config.toml
norm = "layernorm"
rope_base = 10000.0
init = "normal"
init_std_up = 0.0289
warmup_steps = 66
schedule = "wsd"
train_tokens = 347700000
dataset = "wikipedia_en"
MLP neurons of a small language model. Each row is named by its layer, matrix (down: output weights) and neuron, and shows model dimensions 144-239. Each number is 128 + 24 x the weight over its row's rms, rounded and kept within 0 to 255. Numbers have three digits each.
After each neuron's rows, "fires before" lists the tokens most often just after its 100 highest values on Wikipedia text that the model never trained on.

L3.down366:139158161117165134132044119148098098093164146147136157026132106148098128145141074153090083152147124112128156123115129102172129163134113100142162094114167141130129150090113156122094093087125145131134127149151140119110132145119079142133163100125094145140130144131134140164151119145119145109
fires before: " ", " the", " A", " a", " J"

L3.down781:102116138114164090121081111139133156132170138130127116095127118123141105140154129178080132118093159147139086116106160096124169145104163110134121112115136116150133087116159161116118113127126130091123114123180096161095100143128066131123089118091119132128134136130098120172148124110084103132
fires before: "n", "re", "t", "m"

L8.down84:122120156150150158123136135124132078136089128102120143036127099155090138147107107155114139141105118150179120115111141129139171142124131153118170136147134112103124096124113162137118181153133152137145113126096155162097130129156105126115134123082103131181094103102115112123097145132051153118
fires before: "==", "===", "The", "I", "M", "O"

L7.down682:131115115134139106073091139157143111156151164149147093113104150125138129162073128130145164157114137143127166154129136147126137171139109109087147128113113118105166142170116081106088134083103171149140145133104092111059130106101126139131098120134120155160120163114139167106134123127139107117
fires before: "k", "t", "e", "ist", "ro", "g"

L7.down283:137142146115129132133129118143133134217103185143141140069103099092093093106137146153134109112118125094139107091138137116126149096160167086129164129143135116122142140147111101159137160147103131104134100120132118170135121107114115112129137133211111140195135106109139127175133149149145146093
fires before: "ment", "ed", "ing", "an", "em", "er"

L8.down539:133159155147106070117167103137124106136143140108142155087117127148131134154140128124128150126150135112138132148104114070126137086123146109157161151110143142113107134100094133136110139155113107141109092103135137118106135116128068127112143094139136142135096102112143112124149185159181110134
fires before: "ed", "ing", "s", " the"

L6.down655:139120123137139062156080098115125123149150100097109122130136112064118161159116139160132108149136112124091144135138180148120134156112125130149123129130119135139071129112120165114116101121123134150116152147108167164078168132169122113066145136110105145141092152131154157151163123131106110104
fires before: "t", " the", "ter", " ", "-", "f"

L7.down392:134112136136120112134103130136139128116114132151114106124123120134168114123103155146101146152107129138113125124143096122128089154105114109102113112118119088163114124101169107149118147135175141096091131159180117092121148120120141100193071126151113176124094158136116105124141143169171112090
fires before: "e", "in", "er", "es", "ion", "k"

L3.down815:105126062121141123153145145126133110144146132145167127152132094116136145119151104113121108175123112104159111113165158117135127131112114158077150141155140144101089121124125152122108122140119139137137125118108140147105097140139086115101118155118120130098136136111114164143158127079075119113
fires before: " |", "5", "%", "1", "8", "0"

L7.down431:095084160094125144127106097137116106159115127134103087120101121151133126094143111120121130093114158135135190137055113113119127102139123125162183144164113142149101156170144132118132127139162117113112132094104151121090135136140125101145173152135139176181113154149105130103156126119120122137
fires before: "f", "ak", "k", "v", "e", "le"

L3.down220:102127126127112126160145103120143124124134137159138095175121119139143105139108152135135142163116178136117126134136109124117119136132127126152158125177122177089140123132116119163149142139120105115136136103154079144122120162111110112084132092076117156151132166161089123144129128109151150082
fires before: "f", "ore", "e", " to"

L8.down38:121095124068127153129076140122118147136114131092118121109114129135152133118096166155107177092127138130096157124135136133131094084146114141115159126137135081160168126145126120114138135149115108107109165129126107093108155138119102059132138096127119146144127135111134164186147098137079107106
fires before: "h", "ent", "ic", "0", "e", "s"

L8.down995:092129096141184112121142135090154117094122116153140140037120087117121146128136158140114115159131070114126109100115145095125129120131103125088112183142126094104145119106132150116122130121149146136155086125116159136108138129135115123144103135130098095119094130126116151152112129153108128126
fires before: "==", "===", "I", "The", "O", "M"

L8.down340:125151130085135151137138127141134129144096098079100146130091130145134085062133161122122124135122131049151122122158155099112119150133143136108132123140144141118068125152141123134130144134115145073135162115102115123123121151144131139134142105164121156148139103160091159150124135108140117122
fires before: "ing", "e", "ed", "es"

L8.down452:135131118123135130102122159122132105084111142128116103147157130102089136146114118117156144080144087178117118117113147103116159114126136088105105143094131115151120137176116153131081116123098178140166153133095141189143156136129142128105126124104114135153101125145137148135136117119097168098
fires before: "her", "op", "k", "e", "al"

L6.down388:145125079150107156125100131157141103155120151123122109141173156160176101132118145125130140157140109114129144112114113126175084152102113116164139143120148124144133120148129133108159121136172160146160148102164115112176086136130135113111120105083121131112147109139116107127100102158109161076
fires before: "p", "er", "v", "en", "s"

L4.down622:087102068166154103157083106154160126126138110162115141115138140094154128097125142097117119124171118177104125154123151142120114151157127133151128128141119071109140110111124138117119127153124109097092079099106163128133111120151119128132122067106139100135167163148137146113106205126183116135
fires before: "e", "ic", "on", "ian", "ia", "ary"

L4.down345:134090116184119152173149149112168133106102109116119114084179125101161117138124120117142119125111114145165184098123117130117115095129155120120152078097095091133108106106163091141114081073119111191134139098175126122139136130130118144106164144134122122121146151110159119106112105149156150152
fires before: "ed", "ial", "t", "g", "k", "ge"

L8.down371:136107122111101110172130136115123121138129156102101114105064118150130124144107162079103130124124145134150106176151136139158156131125135132167163090199153127103128103148103134100123156138121107123086079123162124117139118103125163134080125134167103160171103128136101135212090150093176146111
fires before: "e", "end", " to", "r", "at"

L6.down420:108122126130102152139133156089165114164090143081104125135127141124119118132182110134124149158083134143110141115143122143172133120145165107149110167114140125130117117149145088098131128102142146099111097158142150143161097137096127091109120135144136092141129131173148134156167172127121121125
fires before: "4", "3", "1", "2", "6", "5"

L8.down164:132141103113139189113160183133161117130161152131089092141102163092133124110156098104127131145111091121163116144121068097176124152103121117194169120147147078105151115120143080101116139130139139143096137104140058123133127155143120105135097128127115090117108148142143168144130108141103140119
fires before: "gh", "s", "h", "p", "if"

L3.down277:119131107174151106108127107130132145117154132173090128065102124146152140140092088137097147110118140163178087099134129126120142152133133160131150140167145111130137118112096139142136133074145119130089157098128128122089127103154109121140143101098114109180102124136097107139127178179159114118
fires before: "==", "The", "I", "A", "S", "==="

L7.down397:138149106122108151171135113151114141145175112121124166157141157093149122069116123155099140116115175126134091138152143109099194105108160124140110150144168141080119105088096110141133136121162155148113202085181127092162122128133072106110139165153082119153144134134099085158107129122104118136
fires before: "it", "ation", "ed", "ion", "on"

L8.down971:126160159113110145075122135124145103157119135131099133105119121140115164125114154125129151157107083130180116136081161124091151118135094115139142126145125135141112151118098101147077167160116105135133122098088105114148149096130109124090122115137125148170102115178129104131135155147170119119
fires before: "ed", "ing", "s", "ment"

L6.down672:155116120138139139138067134148110140138099126125144123126114137108116135120133084118131141172136130102131125175099129115151109152177092088127119093112148113139111103121114130064112162097134182135123165139122102143060161113143080148137104127139144100113122116104139164177115127151065152135
fires before: ",", "j", "l", "\n", "il", "m"

L3.down824:093117140117106129135146126132127150134106095157110139109137112083155098158128116097079144126117108129122145114116152117124138129128106121112158096145151103115142107135117127131112143147112145148135175115068150124167147140138148129133133120150096128161138128128125145172139053132155157119
fires before: "9", "0", "1", "4", "3"

L4.down989:158133155152148182171105130168104154133147102148161096123142135121114106143120103115145075156109164137085111133083088120131173121153096187113156164129140069103134125130120160111122127136179173173115137124134114138111116122137104150155154119143106101156138131087140172170116104135111093152
fires before: "il", "\n\n", "in", "y", "l", "d"

L3.down104:090132138117131170142097176111145090173105133129117136108131127123142099124158117158112128145072086107138127109110131101148149157135081176103097111146148130107093152125127098150154105116114135132159153129142089153138103150121153113124111180148091156134161127143118139157165117134126138139
fires before: "en", "0", "1", "7", "5", "9"

L8.down818:136160067104121125111125110135127159147138150160131117130126115106089139135142135143122148123106130138072089127129114083132136163143111148138114128164152135120120144116125157135124128139123107100118129122167145135133116142116106130125138130081140132166104109115140145111134116187087143143
fires before: "ary", "t", "m", "n"

L7.down458:122105090112183128145121143152132127155112169106124119000154139118119133120136116160117136143122146163159161104125114132161121112130158134114166114076130125143152142115131088117137111079135106145164158153112163133099086137119101115128094109128123117153132136148119147131129149124136133099
fires before: " ", " the", " a"

L8.down520:130109089114145107151150123140202149166129132159129116104146114134133146156125075114149158110105133158123154089111142146116178109135079131118131100096138163138110154138137153183118106121089100178115127130100128110101164118115173143112112153120129099119090166120134182158106147111147159130
fires before: "g", "k", "e", "ou", "ce", "ish"

L6.down938:078146142130148132117094149137144095135109110117152109064114117131114149135104120141137128130137099105156098130103140107141135141143103160122129151112143124095133128095103149131137131126138170151107100115094143111121142161146191146163132080135114128127104096126149126145106146104113124120
fires before: "==", "The", "I", "===", "M", ","

L6.down710:161088146093149151123105141148147102176135113130125115102120111086128156112105149145082121129160126116139108142132132109096145108126136100130180162138121119101124122092111124117155146162135131141131127104120084136085092151097119110102170085126133121136169132106126111097086199143111185097
fires before: "ep", "id", "C", "ia", "ian", "ol"

L3.down737:135095145117100124124157133111112119195106127134161152086105165136128130119167119144099111106080120080127104148151151160111113108112160112130118098090120176072118160123120131157078121118099143156136129114185127139132117153129122124141133156110095096179143108132133121139114156138124142103
fires before: "on", "ion", "it", " of"

L6.down999:058168151128114113127134092099128139134124143146134122115098103158119132125183123141141120166134100148138101116130155101123148132133172129157114144109115136130136129145133141142116129157149118156076105136139152126114154133133111146131148098131116087147102097136112118129125134111151109139
fires before: "==", "I", "The", "===", " The"

L3.down72:101131104112126137114127135137110121167096149119121147095122105152146139108137147158126142112132084158113114156072171137106102120107114086128118129140132088167168140105138121109142097125125120094107109153146157118125152131116075135118179120122126082162081172093110120136157170106150139165
fires before: "e", "ic", "or", "le"

L6.down601:135141121133116102130157074155153104156135180121119152130132149132130136144135096093098101092107092128124144108148105130106111150104112073114147107141089154130170162117109122142130128135085121124153125100128104165144142094135156098131157145108143103116115108114141153163132121153144173145
fires before: "\n\n", "e", "on", "es", "k"

L8.down82:126108122099065125081141154159110175102089132120102106092110066146120159140130111136128162130136111136123129152091145088140089095122128172096081132108119127160120084120134111144108123110138138107107108134139139137110139113146109118111104137131154102132123163111125136120127138117133151125
fires before: "le", "ly", "ent", "e", "t"

L3.down942:145111099138117129156109140136124133137179097143125162079121104120145115110153121150088087069146138151117088147112116177115169149143121129122133075129124123141137135144124120135092077135117116133171146140132164184117074124113132122117137162128130086122133109108137124161192128117142140136
fires before: "e", "er", "w", "n", "re", "ak"

L6.down104:189096143146160116185157159119150134171141093110120137146089103110102088149143122109083097107195146130165092161118155167155122167143141097093163112125160119137107140137194142102085113122131102135112118123137135112137140147138151080142136118102130117126116126127088133098131083111160142126
fires before: "c", "ag", "k", "ent", "ro"

L6.down577:067128131121160126116094115102133120087132112169104108158105128167099121151107132119161116079071100120109126081143092145129112125126139159113126096185120113155099124165125151118107138128097126158167147131161094122125128130110134146124133130129133094145111126126099161109121122118127095136
fires before: "h", "t", "he", "y", "ent", "{"

L3.down601:121087108121140081111117120144101143143162099143130173105117098121096128154137119096090140130146113165126117127129171136119120158098106163175143140143113116174093149123117109108097115115148122125161115112143109181164124150143141115182134117107161176122104157135145169141150137137179127119
fires before: "d", "-", "t", " s", " of", " c"

L8.down977:153129147155195111114142104159102083129089105153112135078120120098104115133108125183113115106087128114090166166122139105125145145118149113140170127145104123063134120136150109126105082098128079121161094160132140096102120125108130116151169113137102130081136133116107176130137155152109170139
fires before: " ", " the", " his", "c", " A"

L8.down878:111106152129094134147123147141152157126142139125088111135114118126185127081122108142113156132110138117099149142115094125128115107124098132153118126098140125125132134155151153106124158090129187147083129107133129116063145166161130129136120121157127125165127187105147172101119112139147138116
fires before: "k", "es", "e", "ia", "ol", "is"

L7.down373:105126141138146146117108134130121071113101127112117154054148120148109143152118124121104107152132103140185113104111134115148149144127081130130132119142133129094137128132109164114120169148133181164153107117107165148091126125167109128137094118085099115137085122127104137134094143142056129157
fires before: "==", "The", "===", "I", "M", "O"

L8.down298:144145162088127130120120138141183105157102142128119159133132183105150115155100128151153078135081184138128133111085099139124126113141154116143159133140086136132119146149118118101134118139149167145099162139148155130132153144135170119094130184159113131107127121148141110158130112097092150105
fires before: "ber", "ar", "or", "est", "o"